Part of a small language model's weights: vocabulary 2048.
MLP neurons of a small language model. Each row is named by its layer, matrix (up: input weights) and neuron, and shows model dimensions 256-383. Each number is 128 + 24 x the weight over its row's rms, rounded and kept within 0 to 255. Numbers have three digits each.
A block is one neuron, or neurons of one layer that tend to fire together. Before each block is what it responds to, as a language model described it from the Wikipedia text at the highest values.

Description: Word-start "su" fragments. Incomplete opening word pieces, mostly "su"-type syllables (also cu, au, hi, continu), awaiting completion, e.g. su|ggested, su|cceeded, continu|ed.
L3.up196:080111124127171129134154131157168154125140107103170120132152155150102108127135108094165114134166136157112093109120138091139120129119133078163111144129085130127134090129141122120160096143140091161105110149079107150154132125138109121127140124121156109106120150125142171106129157093128147108141111141107116106162150131052138145114116114129112109178160137152110127123135110092137122121090
L3.up1456:079131153117166122160172127105123132066112130155125105089133131151163104137123129127134091149128138137116121127104127148135094090107124085132098136107097149120119108155129157103092119147131090118123122145068088139125081137156140142151117084084105123141137188139129143109139132128175140135167123105116136136128108120101124119139122125144094136200091118150118128121084126116126083129111

Description: Mid-word vowel fragments. Short word-piece fragments inside split words, often a vowel or vowel-consonant after the first piece, such as the u in Q-u-arter, partic-ip-ated, Re-mi-x.
L4.up24:150127141142137100159135121111155172093110145114136080065094114134165138134139108120159125163141156153155140116113167126137121159113141114155100169118095155152104161125107108162113122164148080118112105104133145149140067123109149139150141115094118084107094147138151146121134179145168120105120114087138124149138139131092105125148091123174083136079156150135115132141137135149138095118155
L4.up194:131103116080140102158170141071153188108093133109141117086125122122134136112093130113108137084117133103121086123107156137170137162077153152114125156113097123174151081105118150132105097140077113141091109135135082142108141111129165157166141102104133140128116132108110138139129124137157132146138119143159119157156114094122150109148098121153090137141141133148162125131169125057146106151172
L4.up654:119144138120151152160072122111167123168117116108131102098112129130169148157159121102129114158130111145119140119136093100107126135126144156131116148131127136142081087128137119111142140141143115129130141132120131122094088088118122161163172122095089070146116144129128128136138142155167122134134120156122127183061136138121124130144092147130077137117132132123098125120130102106150090124138
L4.up1023:157139166102090124164132124153165126112127092114174146116118102094147151113132118123167100113130139134157156101134117129151150137122147166112146163121109127162137115112170131139128114114134075124116125152123114135130093129156142183147138119108139117149111144129120156159136156111160132119144139138129124098144130116124130083139099116140091152073133134141139110119110092073127099170186

Description: Mid-word r fragments. Short inner word pieces, mostly r, ar or t, right after a word's first letter or two, often in names: J-r., Vi-r-gin, T-ar-nów.
L4.up264:096100127098144108148181106127110182122165107087137175101117131096111115077105120129115112129192149117160138114064133131116112134099095143117144104122143161105147139111130144107148139147123170137118149132096115135160206103089093147122126150077146126140131121127147143147128151094140144109125132097083133114119095104128167073085131125142114150151125133158140114122132104166118093129154
L4.up271:145093092148124102136163149111161131106118097107151142109127063096115148093127126126141167161158132138154123136131163113156165134109129169141088122117153118146130117102141127165118134140138128134108138122144093147119160068124113125136128140128105077133117128085120114129153126153101138120126105069099146123136106177127133149120140137157106140107113156130161154115150136132164133131146
L4.up809:082099102110162078158154145101161153112125074132108110107137123154080152129134144107131075168146134125125121127109119143117126136125099113099114141131137154103141142133086140133130104190110129128115170108106119138131192100151098160127116112100148139123137153136149110120140138087114124116120115124085112163135111139124121113130108121139088097161144134161127137113150120096149159128148
L4.up1058:149142097119127119121111129138122167087076105169142154090122106114052184083141107076133160175134120063177127141140116134138115150144137117109140140108140141155109136136113155126175104160122163136122131087146144133140142103124130134124123091109130127138141166112120126153173137121114145093117119173130104128123084165136139167118126161138117127118166154137093151102155142140139087106148

Description: Predictable mid-word fragments. Interior pieces of common words and fixed phrases, like in-cu-mbent, per-cu-ssion, San Di-ego, and day numbers after month names (June 8).
L7.up13:131138107130156156112105139118172113124116120137145138099126093142152131093106115126171133088139098095131155129155050138125131154111124108133132128138137124155122079126134122160115080141097083125110122161137130153103106110094101192142117113084128107173153138123122138138130136114136124121154099124149134126130127104122076120118098114130134129153122103152101114098136114137117076151142
L7.up22:059151138120120144117104176108168130145156102145102147122077143137122152142162130126139104125135110087162137139138108154142113148128098170135085158136141132146136140099082132146148099122112152139117137137109179118133134118150146153130128079069128149131123180133115131150147157120146143079149084107083127151100129151159154163119130135135077116153096120139123149137139139155087116068128
L7.up228:151108140110134176138185177114097165146123173104103156099147095145162127156114146121132133171098137140161128115127133119173128095125104182124121144127131121145124081118131115128171079178155130131118145155141110115147118108121090133141163118101126113120108123085118071116141132111149192132122152102099140126108125144092101120153129128147142101117134179153128120131120125160097079115161
L7.up439:128139132139098115104087134136173152107148130136156129101134118136145146109141129116132126135163133146155146115120127150110085141162117163105114156112158151148123160117125127151172128154138127131134093133108149142149119069149159109151154152143133177147113157152120122140147120096095137170165114091148113115139134109118164137125088110130090121134105114165175101104106129138122054158171
L7.up487:090087126112111135087142128160157159104170129123147142131128128100147147113155134156134117159157119114130180130140133128086106122180137169141137116115132122118106084121150165139125139138126136151105115123120106149130151119141133167116091123143144113131110124112126108074140148096126145114152132136146151104134115125116096130137094137147081123120112086135166094135151106107088116145129
L7.up676:082117134122169103103140106107131105131076124100101132110147149133132130123145127129144140122132131140126166115138107122166144068100091189182113145116128123122150068121146165097096153105114146115120109111078064155115151120111089109131160111115162102152115149124116150123131143076104129117145147116114137141132131109113088109105133125130159136144136112134109149137114142118114101103124
L7.up683:109110136101124144132224147135122127127078154125118141095110111136159139093100114093137101081196180153145147132137116113105160120121146113130088130135137139138101130138122138145123148142141118166087128137114096125153118095172171175134081125141100129112099145137106134147108167154129096120155099114138130123136150111119127136138087117132111115100118111143144102119135152121115113186101
L7.up701:131068150122124109125189101140084143097093138120102150092154118114136157110103102116134122079152163130130117059080112115119152067086160168151130110103138138134111107140105161102062160097156146114087102140090103142123155128146113110152090087137129117143140118135153125112119149135142139108150142139129099105175113131134142161095156139115122145150160120147101098123136162090115108121101

Description: Mid-word consonant pieces. Short consonant-led pieces in the middle of a word split into fragments, after a short opening piece like jo, ro, Do, mostly in words and names (jo-b, ro-b-in, Do-w-ntown, Sas-k-atchewan).
L7.up30:120120113201096151111120089100078123089148121068103141099130112126126104072139147129120128141148134167167138110149124151178169156136106125080143129103137142134141141166125129112105144156137109157118127135127140125158155111118138163101131094160098119117150106149091077135105105102104162123109130112130113136118086152147134102138125144133122114143138116141144125109131121111138119151186
L7.up602:124106178152128169141164144129120155098145102148113119119137130125088102084127088179145174134126122093111105116117136154125129141084142143082136109117129102155164143153114190090110078091085096112110113130086132140121141127150129095118117122134168106130118109147172111109143129138168136111102145102146088126106108119177134142110130102128088116132132097137099077111149116114118111122154
L7.up655:102135090133095137090124107147110164117135148109135131116128113116126155096115125116159068166155097092113107132117131157153122141157117136114168133118126152169106071119110117127161097158123084130129134153147132128121115099131084178165103131114122142112122100101191100142128147084097153120109135125086107060112119151133105081117122127136089120163156094141113144132140095155145080064164
L7.up797:096127142129108113149112110094122138102116112116123146131158140121085160127129136095136082160119100112136116081144151201142121102119114105085128135116113084137168177160083163151140100176116128107096117157158134137134132118124117149146112123089112128141131152118124080133157099134138142143114095154052120112128109122115131094120146119161167149164142125171157111139115115123138155090169
L7.up995:128142167172124121124109110110131165132110116160117131103088127096118186087119107088119123128157164160114153123091132103146140154118115146118141123105144118165131125167128115093114094113115089156117110109117167145146127108085084134103150131129133139126127124152075119151114159092158148148081132137113131120115147155112108159140120134191104125105144134129109148138133130125140125143137
L7.up1020:150122126174142143173143143095118133113123121109116132091131101146140150081132109086120130163142152125148172098119160141109142112166116144122136115123133119119136108180135142152105100111090122130113166157101126139145120120140111113115124146121110118108128144118125108163154149113130128135063126134073132092095114088124126109146140135145085109109131099127127143129154101178133150151181
L7.up1083:115135108157133124135116135127141141189151146087160142122147091069112134102131129132171117193128119142147130149114117128149138116108112111084126096126147123149139181182121136098142119129113173132113124103094147144165145127150118075121133122143130149110126147120152163145129106087152134144062129172117160147143106068100134098098146093101134114102170115147113115121133162125119090142146
L7.up1133:115141101122142136097146167136159125127140099165094120104140089089143136113102084072168180142151123118141123136095120136156163101126112145115135117131119098102131135091183124144131150096103118118122105129146117114138103135145127111086127115057160118140114152096151118099125127148119126125104130152099108072146111149125203116115139135154104168114133150137167128110111133142107159119139

Description: Final word-piece completions. Last sub-word piece that completes a long, often foreign name or word, usually before a comma or table bar, e.g. Smyrnae-us, Krivitsk-y, Publish-ers.
L3.up1130:118135116141147101153189147164170160104090123140156160114164108129157128130082143138117131139131115092166181093118110097147128136139129132149092140057156112124144102103126139108139115122102076132114096140123108086122142084116098121146145056130136109201122125108144094148132136142144159145143102154085135137142098109135177122098129133095154158137121165151123122128124096190095077164167
L3.up1398:098118115190136119126165142160150129110129089118188163136164106138075171091139142113111130116157164121150166116122112168178136113115125103150103149110140125136135136156123132119193099120127135146124103093140119151130140097112132111136162104147157146130123106108114136129164134141123144127121140138102097156148128110148122123145134113103130109125143150135133153127106130164090134136154

Description: Word-initial W fragment. A lone W or w split off as the first piece of a longer word or name, e.g. W-ise, W-enceslaus, w-ound; sometimes B (B-yrne).
L3.up54:111129165184134113156128115083134078127123151081100109127123140134136146129123114138114154138136100135084129118098116122195134116142120147077137133103116075159144120150100118102191107095111127149119151158138106128106120121132134138139161164154125118157092127106140130117086151103114131090146102169136114092151107148141126136111124147150107110120149120147124089088143132163129152047145
L3.up768:117137132150120151137139096121118123131111173096092113142158082063088155103117123101138107122153141142099101154160116146204168124136137181136117121124131122132076093070092107103173091111111118182121108151125139133132160138107100096103127145141142120144133129088146128118118136141101139160108123145125139121116126142110102121156113117200130117128159128135148143114087145099127124103189

Description: Surname-ending word pieces. Final subword pieces of multi-token personal surnames and proper names, often in tables or credit lists, e.g. Johnson, Bennett, Zebrowski.
L3.up1401:148075133101140126160171097133142169088139128118163188097102115147141123119092120140112125130167134112156166065110161124122116104119141118182087120108139130133149139091156123120093088146138104124120094119117131123145133120132095118144164111143120126114105105140116135092151139080110125142146086128105129156132113130141150107111137134099164140198141144149148141140106105150132096154114
L3.up1410:105102118117136111148148114163132151092131098124142187101137124120140138128120107134103121118147131146157144080117151119125121117118118137181143134109158145137183169129135146133135096125103101093117095113140113134118133127110135141143172105130107110130126098117131140130127126112112172126133098082091131165127104114157140119120154132123116119148154134151132133142104096164125125162126

Description: Word-initial fragments. Opening piece of a word the tokenizer splits, most often re after sentence-initial The (There, Therefore), also ad, ult, s.
L7.up391:126134125155147162126145104090127105124097130127101140102169129132175161149121126135112135122149140103072123087153083129156120123108149149127078163111131139128100148117102127143161111157092144139130083139123133138122141105167139164148170107103134114143102122090126134134147148125086174142145117136096137134136123109120079154140141123146113134142120129129141145128085105130093110125122
L7.up409:143173155150098144136139119116130123112100115132105171101176137125120151105130112120141119159125129155102150143161117147124107100151121175098143098115150122109121145159138176128163113155093127103111104112128145124134139164147128135137120089121120111117102125111080093131128118176117160148101143166090139120129108156097145166114105141121126129140134103163130167118094126126138145081143
L7.up624:118149120143163105116105159077123153158107087095107128134154104123129138087144078142134118129112061106118120128121108120148149109126100153114067147116149085143077108162086163112152110136125133123098139121155140166115137093129135129131091119122121148135123138150101123089094122135139158154119129151082151084070144157129108133110137138182140123155126112131139168044117165087132135102192
L7.up739:145070148130151144087122139112131110144108127128104122070111084084132137067159094132113179143167139103148133150142120110132088154126088133107135117122121091143136094137115190112170097154108129116117153103127120156103107113150147153098102131107108153163136134103176130107141077177153153135173116167159101092127083130105118115116118132136109146117111102127086121093108124153121106120150
L7.up779:123123158164112104120137122131130133122144157131153114157134171137159173161098140113145137119153118125129106100110081118132138108126097140148106136124099133110119093142065102098161129131124131133139148120154174141085141098147134118147138106093133081132130093115119126131135144107103088135152122147065130156111108195094085154152144146152142153078162166126079120110158133124135129121171
L7.up805:131121151212134129145165129104155133124139124151141142100146145117137152117120129100122119156111106150123106109102117139157094143156145120133054116119147156123109101172119095110106107139092162144118166118127158137088115137180143092161160140050168145112114163100128128094176124129151140138139099154101136142122144098127107147090147131130125095157146160149160147089133149103134169099146
L7.up853:132148207140113129145123140131104124153127145093129104117163127150149086091117137117128159085167073128074102128167112119128145107127127129141105127123096149105112105135105137134110106152113126139123127110152154174143163109177148108149116102100139120147101130155128126132112085165141192118117102112106137096113121175109128152096115112141156130140170114150110102104082115094124143101155
L7.up1505:124103154117115108110140120112149159142127124103074145128183146114110113126128085116152106143127094131142116135143099112122126110124126167139096097140115155106147112163114114135098131119093133134111126094133116160092170150107151111092097143101147147138137164156148135127129123090174149115138066138102184112108142170100111135129111111129146089169135139123124118125164090114108146113179

Description: Name-final word pieces. Last subword piece that completes a split proper name, mostly surnames and place names, such as Hud-son, Hit-ler, Edmon-ton, Manche-ster.
L4.up354:135148118137078131112153088155141157099145142098184108141133106130128159124126139105151148140111171133154109137127160164161142115129065119168121158118119114161128120144128146125136134127122142151119125133122113153177132096164131110134150076149133090123102118123139139121115135111198117146130122137080101121130141108130135130081130117164158160179135108138120122105105107142086092121136
L4.up360:114065100144132075118131108167189170089090117140155137108135083139155140143139101121154099164152149115146120102071147151126124125159123133184095149133101123133096145167135121138089122120103121167122089107111143142132104131136132156115114151121135089122116123125131126093140131094152147170111090144144131146129119095138159141118118122159181151156117146147141120135146100118077129141171
L4.up867:148089128136100085064174126152163170150128132142161137155144114143128139134116104104125110120114163126140111141084141106174095126128079154183118133113157089124183169123146138161105103127126116140109118106146098141132130109151142099135158128146137120130133141080147145092148145104161146114104112125132130113094117107153116145121130146089137114188161151146125094114125121146081098167151
L4.up1422:140120151111135138092132144127148134153128118088175158129104138151122150107130123132113141100155132118115136100119134128179127121108142165138139144111141110144143170107157114095132114116096121147117096145123134137130171113124105101148159116124135144162127093125114122153112139133151134103110172119116150133124108109176100096115118164106126120140164127144143112126141104114101098166164

Description: Surname word-piece continuations. Non-initial pieces inside personal names, mostly surnames, often in results tables and lists, such as Bra-dy, Bru-ce, C-ook, Per-ry.
L7.up10:138087130112157085125133127117133143134103134122090171132109099098131158106132155173086126117149173138189114093148103139153135112167110151116121167132157117144149154149144116120140134120094131121146118132139125146161141136100170154136141116075134068128136109114122138071135116154120173142132130121095138123132091147144158089106126120146104115150116145145147145137116126147150121147161
L7.up448:146157125126144071116147103141109122124100111134122153123080099107110142175176126159098108121104145156195138077102078120168127105104133134159128135142131128125156124122118137113159116102102149110120099152131137139115137155112164110167157105115115104098123112135127156119115114090180159171112129114104106153109131138146109108096120117174101125134122114136147141132127113167126130143148
L7.up650:142090141149120103140153122136129176106147142108129181111083117144127167142131067173144147138110152129149153097095149142124095123131128133117103134137134138096100143169104144112125116119112098150119114160117142144129111176130081155129136140116151107130119121101145130145152122107163135101127148118163155109126137129146184113123117105157134125131142137133142159140090142161122166096138
L7.up660:106111151114157115148144113137167181102113105129134144085110121110133149102148160099114113124129135170156131087125138133160120115150111162118123117085168158146166128119132116109145091107094123165119131149135125101098127112152156165147186146119127127124115070123114121115167102120107150138131125102125103160121109142169176125145122138103114124137166102145141139110113099134122137150151
L7.up1018:144102121102133117083117173141177148147105129121135137119121131139108145113135091061150126106168198143180167108120104150157157084110143120111113143136139113148097121125123110123143119095119129120119122136112133123088128118105123141147179172139109100135132109154108130175100115122137174172142145115132110170100131140117163131098094111122142091130158122192144126131103156144145145153163
L7.up1254:145159160151143138130147154121117120153115144130119084134123195097117104110144079111135083124103148133114120086136101104172119105142084158106128093132105147141178132134113147124155113128111108163113100112158139141167139133166143162118177125139149115131161119113113159101092161150137159104132120124115092111111149111115150122117122127121072128167140119140126132133115113160124145119151
L7.up1291:108111147115168061123144093126150142120127102145149151069132104098146120121167132134125112152132146102171124081141131127130109125151129131110111157099119089163144138126146109113160130152084120113139115120129108135112149114124139140149155115107141091153147116135140136131135123102121138151123128104089119131131104148113168088103149133151085133124084137131155119126115116152135098128126
L7.up1478:144138126118175085121139119126144185113125097113109112119102104118151126143169072112097106124124104140117148072110135125130109127151132121106140153121156102179163139148115121143133145124107109119135158102149142139122115144091163164169155093126087085098120072142130149092078137049122188127133141097120107145099122148126123117076133107121140124156121103157142133147096106129118147146175

Description: Word-initial W fragment. First-piece tokens "W"/"w" that start a split word, often after "and" or a name, e.g. W+elfare, w+ent, w+idely; sometimes g/b, quotes or commas.
L4.up223:138137157099114150116145135107112122147106128120108153083146071088116117113105129126138143109146082098094141121130149122120142110117100139093135119113096116113136042117066157115100097146076110132107129113123105148144181157187123142132112151084077149158088157103088163110125125180128144108152118104119138132138105141114129114108107125143163158178126152135126093122124108090114116118136
L4.up321:092127145127159078146122104123153146132139138102125106127129128169152141126131090089160087131158103147135129083063127156158096085143114077136143110122105127093123157163119097130182138107122086151130118153104153134112104122127121117147157168105148125115118121116129142103166117096132173117114144142126108143099129113152141172159106135106114149091172118133139170122095139119129078156129
L4.up1139:114118129131107087165121136118114129064159132115156137141176158087139149119133064100191094161133168173120124152094124139137113129090143124100117122127099128149162137136155086095176131175083083153123147126088130133120176151128106132144092162163157103137132139121119148137133118105125140124101098146110116100143141138075140155174111131167128121110156105149102108116082147131142140090120
L4.up1460:096140150101122077119181104140140153201114100121108108121098107148092099137128150063128127143127137131160133081066147126123125131112108116187107136121141121132201100154123132116133113106104070149122091152108150132156160145125095134115151140118148102124144115126122147095157138117166136105130109135096099133126125096109148077138097127129148137130156183135139127104118089109143125089114

Description: Function-word completion pieces. Final word pieces that finish a split function word, mostly after "the" (the-re, the-m, the-n, the-ir, the-se), plus elsewher-e, howe-ver, there-by.
L4.up343:120155120127118129107089114120146109110116107123146130126135102184140109132114117125164112127144127095102090133124112135103138105124138156192114098110113110146073083158112125119121075162131127107120118139105133137150148111176128070124158131100145128141067135111125159134103111100130147133136099135108146069134100131131148168149128139133153145213125171152067132121138131127135122122140
L4.up584:124127110147142136095113114185123128160090093159138162127116114178112172108131098140150135086148139124111113108142127152172118117112134117177156113106140079119086101118099164088150064134111181165105106182130147134152176143130103097127140145177119149140111118140146117147149118122122139167138088175117108115140098138134134131111132109121145108174137141150116175110137134104084124157103
L4.up636:139107127118089119131100137104126107118130168123108191133133068145142128127107101113151135105144074126080098141149115166108131132084113162120111139113101116109109118171104197111144127102124116107108104143112134120090123159177067135130085093139121128147083148129113109144126070124119126175121135131118117108116107116138112138119111134125143138166136129148127113092110152132105131117187
L4.up1194:094169123134170158083096123114132113094131118159129104094158073142163097147130151129196139127122123125109143074100128165126130123174115154163120124125149067154118107075115118133160135117086127145111128134110119146121104111155152100128115107122164155129092148106153098168121107146111117089144114112099091151131119131149146116126102134111128117144118147113129132130138138129113108121123

Description: Adverb suffix -ly. The -ly or -ally suffix ending an adverb split from its stem (considerab-ly, serious-ly, actu-ally); also decimal points in table numbers.
L3.up972:156091144119120138130113110132110130151166159095163122136127112161151153150152076065113110127117079148100133148129127129137166138106138158127145110126142127148132114091132101097145169117156132155099110143094113144064137120107078114173123138118156071120119134141124129119110137126145144134167133103142113139130136087075116145171106126133113117129142131139134161101158147114098103160135
L3.up1073:105117135122138120136067136103158171105124111093140163093151104126121111110126120141130127106106096128093140133134111155156152094126167117167130122129147154169111131088141145134110114125162153119115114116103120155101123131127101128168130136109141113125145170150078116146125116126133152134136148110119110111143123179135117144152116132113106117136124134149061234117142158152151148136153

Description: Word-completing suffix pieces. Final word pieces that complete a split word, such as possessive s after an apostrophe, The+ir/re, Histor+ical, high+est.
L3.up748:128168101121111177076109171123136115136145141129143147140180143164112144162128124137141169101127124121121124151136102126124140145128135157150110137107154095112093128108107119112165134129095151142107143126103098144149170097154131089117104134141151143137090083087116153101117086167145098137109104146104105110125099138107113149155133119117130119128118151137069117123109117170093114110161
L3.up1313:116138157145127151117120150095143136116155101142140162112167153149134104117135141133151106135070140116121145106161070133119143043162146127134104107107114086129134109139128134144162121121106124102106115130106107135102165132136145111190137099096091140150094179135120143138138083150122140128118081151084129153100109150121139116096101137136103108130148137126122203128126149119149144106162

Description: Second token of capitalized words. Short word-piece continuations right after a capital letter, mostly inside names and abbreviations: the r in Jr. or Dr., K-f-ar, Kon-st-antinos.
L3.up162:107125129154151057156134080154115120099129100113132160119149099121086153125152117101150105128120163124164140096065122156149090130160104147130096114108116127143161100164111125098142138167125097160124103119123125129120124114138119144149125120151164077146108120107144120153084132089111141123108088082107116180100097153136147133113133156146128164188135124157133172102107109161145103106131
L3.up209:151122123127139094158209108127171186110111135091109145104115097108120129107131131159151114136110110136149148114104095148137107155134118159115027169127123155129122128174125124119175125154093132117130115142107153135112073068131133123133136119096127106135100126128124106086145111137126156146096114123144059114115131114153148128100134125160158166155116143156143131091075102165114152102187

Description: Degree adverb word endings. Final subword piece completing a split hedging or degree word like almost, rather, nearly, particularly, exactly, usually, or more or less.
L7.up256:148168097142161124141118117171122150110128071151083128101156108103067133125145119129147099117173129115146099093105126130118118155145140161168137128109165112175152141143141140098088121172143109161107105093089119113074116095100084104105128105096179096134135132137150093119173102111125121080147138130145137124149128122096154149095114161162140118133157145148136130090137142139131101122164
L7.up317:125132141146127142144118153166106098130141161110122150118093109100139166124133159092118153138106106122179164089146149147177110107109083096114103148111138129157143129078135130097170104135104147123119125137104099126159169107123128121151082100113149104124119184142095147109130160124087141097158144118124116130119124119093131111138123124141112124160108195135115163119107110142126095116137
L7.up809:137143103136124167100136152137123158141146125109094102137168121145106116148116092135142138122097108075103105139131134151120137079139122153129149110128121090100097131089121133151120115109105123115135144100093149125159157119131107137149137121117103068137097093117132137134136140117129136131134120144113116143136120144135135106135153120175130139121131125142080131139156146136083098085105
L7.up873:099123123140126109120119178120125098104133133123151125129125094122135093139083095116156134099141108138127153120132117127151090157114112105150084112106099099156111090145104145102178090124089158123124132126104137138108126112156143140106117156140141117147071093119144151116119112150126141171167123084058107148096118089082119106113120127119112138142120149179093108081130105116136150131126
L7.up903:120110128116140121085104122136094118129156112149162127109114105140111133173085111112126137153105113145098089114167137121095106150154131127161084079123133104132149075147126172153100127144093134132114117117126144116093116111093110120105120117127089142150095126116106130140147112139108135138171126123103142124087116130126134129127090139115117103107135149123115105115125166125122106113137
L7.up970:141111133126122128083067170133123140119092142130121128118130147088139174069111148147161140054139130148114139121136139118128100117123096097171110122131106112118143147105152129143121124155112141142101138139113105144165119153161152122121086141107087174144117131145078110116124078115120120162142127152140146124126122143125110122141131123127136110188100109102101126115112153121149148135151
L7.up1108:138138130138154111132071111149125097112153142138151107114144114117152131126112109124137172126161095138119135126154107118093106116118134103117143136111096092104128162111169202118170151112147126133096123173099107118127105061124154105137157151111125099160112121125132138113131126116111136098152099145085090138126134134160147130159071128130112113092143083115082160108106165099121127141148
L7.up1309:100119154173157120135124125138121106145130109133115150087179155113157141097116086111162138145129108092138133090151063174099121076112109132140137102112123150100098140133090185077116109093143131146119142143138111147138137099108110091126127126115140123127084119107169122142135081167156200142126150118110124100142111098111118181133156119140111162144143149150112137062062148178144200099148

Description: Split-word fragments. Short letter fragments early inside a word split into pieces, often W or w, e.g. W in On the Wire, w in elsewhere, i in fire.
L7.up98:115121128186142091110111115086145125159113100171114107089144153112138160108092148129150123125128097116055135144124094146125143096124123138181110121119058085112143109155121148123141155105089113173122149110165160155152146083147116129128123144137147123123115101108109143102071138126165142135113076105129101109115135147139111151138126150126121140088142149151126153139129117111135189085127
L7.up781:132089122193096138114111111099166168117125125096102148091151142096158122101116165143174143160165131106106170148120124179109143097141135123130077115118122093107124140151112115159166134138109097152119126142109139142080141122130153158131148088133130134144099180128121147093101106152090105149118104181155132123111137139108139176145132117152101112104151110133124136148103125116150139109152
L7.up908:083091139109163107131134117134126137169153100104117148112117132108122095103123128137130110166154126112117105098153114125177133132146092090127114140129142144155143134140118120106092120134079105120116110133100118144120102107154115114140113086148111130158108119141105119167160128116147155152142107141125134090122100092129130136127140124161142135128121125142120136165110127149110120129108
L7.up1006:114100130150154100156142110099130178123138135109112153152151132116137165149178123124154135151125127127120166096126103119144127069169093093159135108148111132132142117138129117112116128141114137123101132147104090146115107102110134172148135117099136110134153152097130129161132140115131109145160110167124152123118078139090087149131119105158130121142154134137142135112159158162145124099163
L7.up1066:085121147156120150096098155126130150121147141136160093134134093110163101092119145105110138135140091131120116163114119128138129096146098122134143189124126121112110123115060102123163158124142168123119159124164132124123130096114149137113114109104143155149101147086137159124089125133129132135158101090126132115134114154081130168138124142142122139111160115133138178140144132170118122134145
L7.up1218:127139110143118087079116117098126143124088121097113135097163132130106138159120163113123147158134141117099132123125087126113112117177133149118125081136171102128175104171123174064145110153106100145125125114107114147107142076134140158116057078111100106132120099119073160112098070153131161118109134149129126095135117118130132137147124146151123152102147117151127146126148111091142129098142
L7.up1222:094069125138165093134075165124120197127109128098151111087133138163112096103116141146157140144109111140158190163144149158172122126184113129141095090121132130083153146112157108087118139097103124138102156183123138200123104141156140192173140140115128106140097122135138121085123137136154140133131108110139095106132117113094108131116129135128151095105128148144125148098097142141102138164157
L7.up1497:151139150134065134111125116108132163156101127123161151133176171126117170139145119131141174124153144123096142119151117123125137139100150158110144107113130145108149165142116138096141127161152118163120135123151156126088099158143118175119127128076100124135096135133138119116114105119146150143089149124146149137107083110093149127111118155128126140158179120131150091093130101090111142169173

Description: Mid-name word fragments. Inner word-piece fragments inside proper names, mostly surnames in tables and lists, like K-er-r, Li-nd-berg, J-er-ry, Per-ry.
L4.up461:112068098116145084162153099107158153108131172117120152106125112134162171127110139105105204161146132107142114144119112105147109114181133143068111119132153142093091131117167151132148098193109124145116126135102108138097131170099122136125114101119122114132129122100143165136108143124122163137145128143152113159126085157150152131099113143130124114117138149139126119117146137141107120102148
L4.up1298:087156190141165085102101135159152153117148107132096158097108129152128116118134119080128096150091143131144121059113152128127118093166129102160082068109147129113133116128142191055130080150162132147122089134134143136167120122154106146147154128140147082148120104147124129122141103137132137145094091088112082104138146137152149147165139117128135148162183128162148139126136108147139140140176
L4.up1368:083137164110139065163144137137130123099106106160119169104118129099126143082146149103152081137152119129154143115123119149129122121149094165112100143117139148135139101098133134103150103125102149144112090142147158118116144121095124134142135101096125119144132157108151130149152092089125159132138187121098137162115100158149122118151136125092168090133146164150133147090083100182104098146122
L4.up1371:152121114096119109149158137147125141101112118106142147126135104104107135129158120104143105162133149139133152138117113153106097098142093162118113125121137113082130136104120166118150085103113123130113108169145129136145109148123093112125144102101159068123130116083145136138101150096139178111132138128122097135121097135142147157075128129140085119159151139130132169096113122128114098127166

Description: Mid-word name fragments. Short vowel-led subword pieces inside proper names and foreign words, especially Dutch, Nordic and German ones, such as Neu-er, Eil-er, Kle-ine, Maha-ra-shtra.
L7.up138:150168113184129145112106144145115105156179120145144175123134150131130131098146124105091133108127145115140158090121129131136141120159149134141144141131181152153139123162136130113155154128121117139121080108131136145140128130096094115135095133087145092133116151093154097156106078092102169107109099143141162168114049188126127124133121122132137147096138153148103121112128120146131074154124
L7.up172:117172102136056134091113122129092136169091081104177149155120107080124159125120130130103163106133108128115090122161084120132113173152124112143145129121184121107137129131098175109124069141157103087115114170119131122101148141133113110159103127112111152109135158105143113136141113107110145104164120141119061112154111177082165165138106127149123101125154109148126125140139148164136118090138
L7.up205:127116155100155131144086127139141122114126067164132146122166141162134183122112142131145168095128144118131145117185141136175168116136113139152130091135144114107131139177106158170131087135137071104127124098066136145109133130152109087119137107107154099154119105112156115129120094110120171158154123121091111146126085110101138134075152103146189114122122089118126160100114148155116115138152
L7.up571:126119116223136142093126107137121120118130122113131113100147157105073133093130114160130143130143148131165158113131169162159182113132098099118148136107157085152064144133124147106124075092146154172111097112123086122134129136104089123129180137147134099117104118149166134127107103131130137151143133114125146154100120129122145130119119131109105083097173132147105135129104156147139130140107
L7.up596:096127112128149136134115130151106132145109130122097129123156108172103134132146095115146138118138146129136163164106117117085130144160100133177135113131098136117149137147112096137156145139112112136118084119084099156131148101134116107131109155121138088115137152143116106116081123161099140172136106140080125140087116142122148146100097117153107105154140150105111102123155078183114111142126
L7.up868:091124123175115082094156123084114116149142154109119145112136158132134128101163127136138107137114130126158178101110145108120149139103153133123096080122107062143144155136151134110112139123118107149107092087124088144166107096147120169114140156101161074141083126168163101107138126128149174125150125149148119115139123146130146141144138125106089119079157135172112132113146097140103130161123
L7.up1085:129130116102151146137182166103148137080126111120118150100103096140118130087115116151086123125142110130136166103125102150158154157143079143154125123118141121135131114129124131095092091117076106146096142145125121127108123134110123153177126132082094116129119137138092133127108085137088149136117136099144148123116115132147102124102098145154150124125104162138133138118113113182137105133164
L7.up1250:078106156159094124087124108144101128108181107076174131119089120097121171084110139148115122124136136132178159137107108165133110123123131105185129164113169150104135135121095149120127084094085117137125133170144116146187135151128084131148143089120158136129135100144151165136123085100125178124134138090123113160074062149134176162126106122136110171102120132143116110135090102148136092129154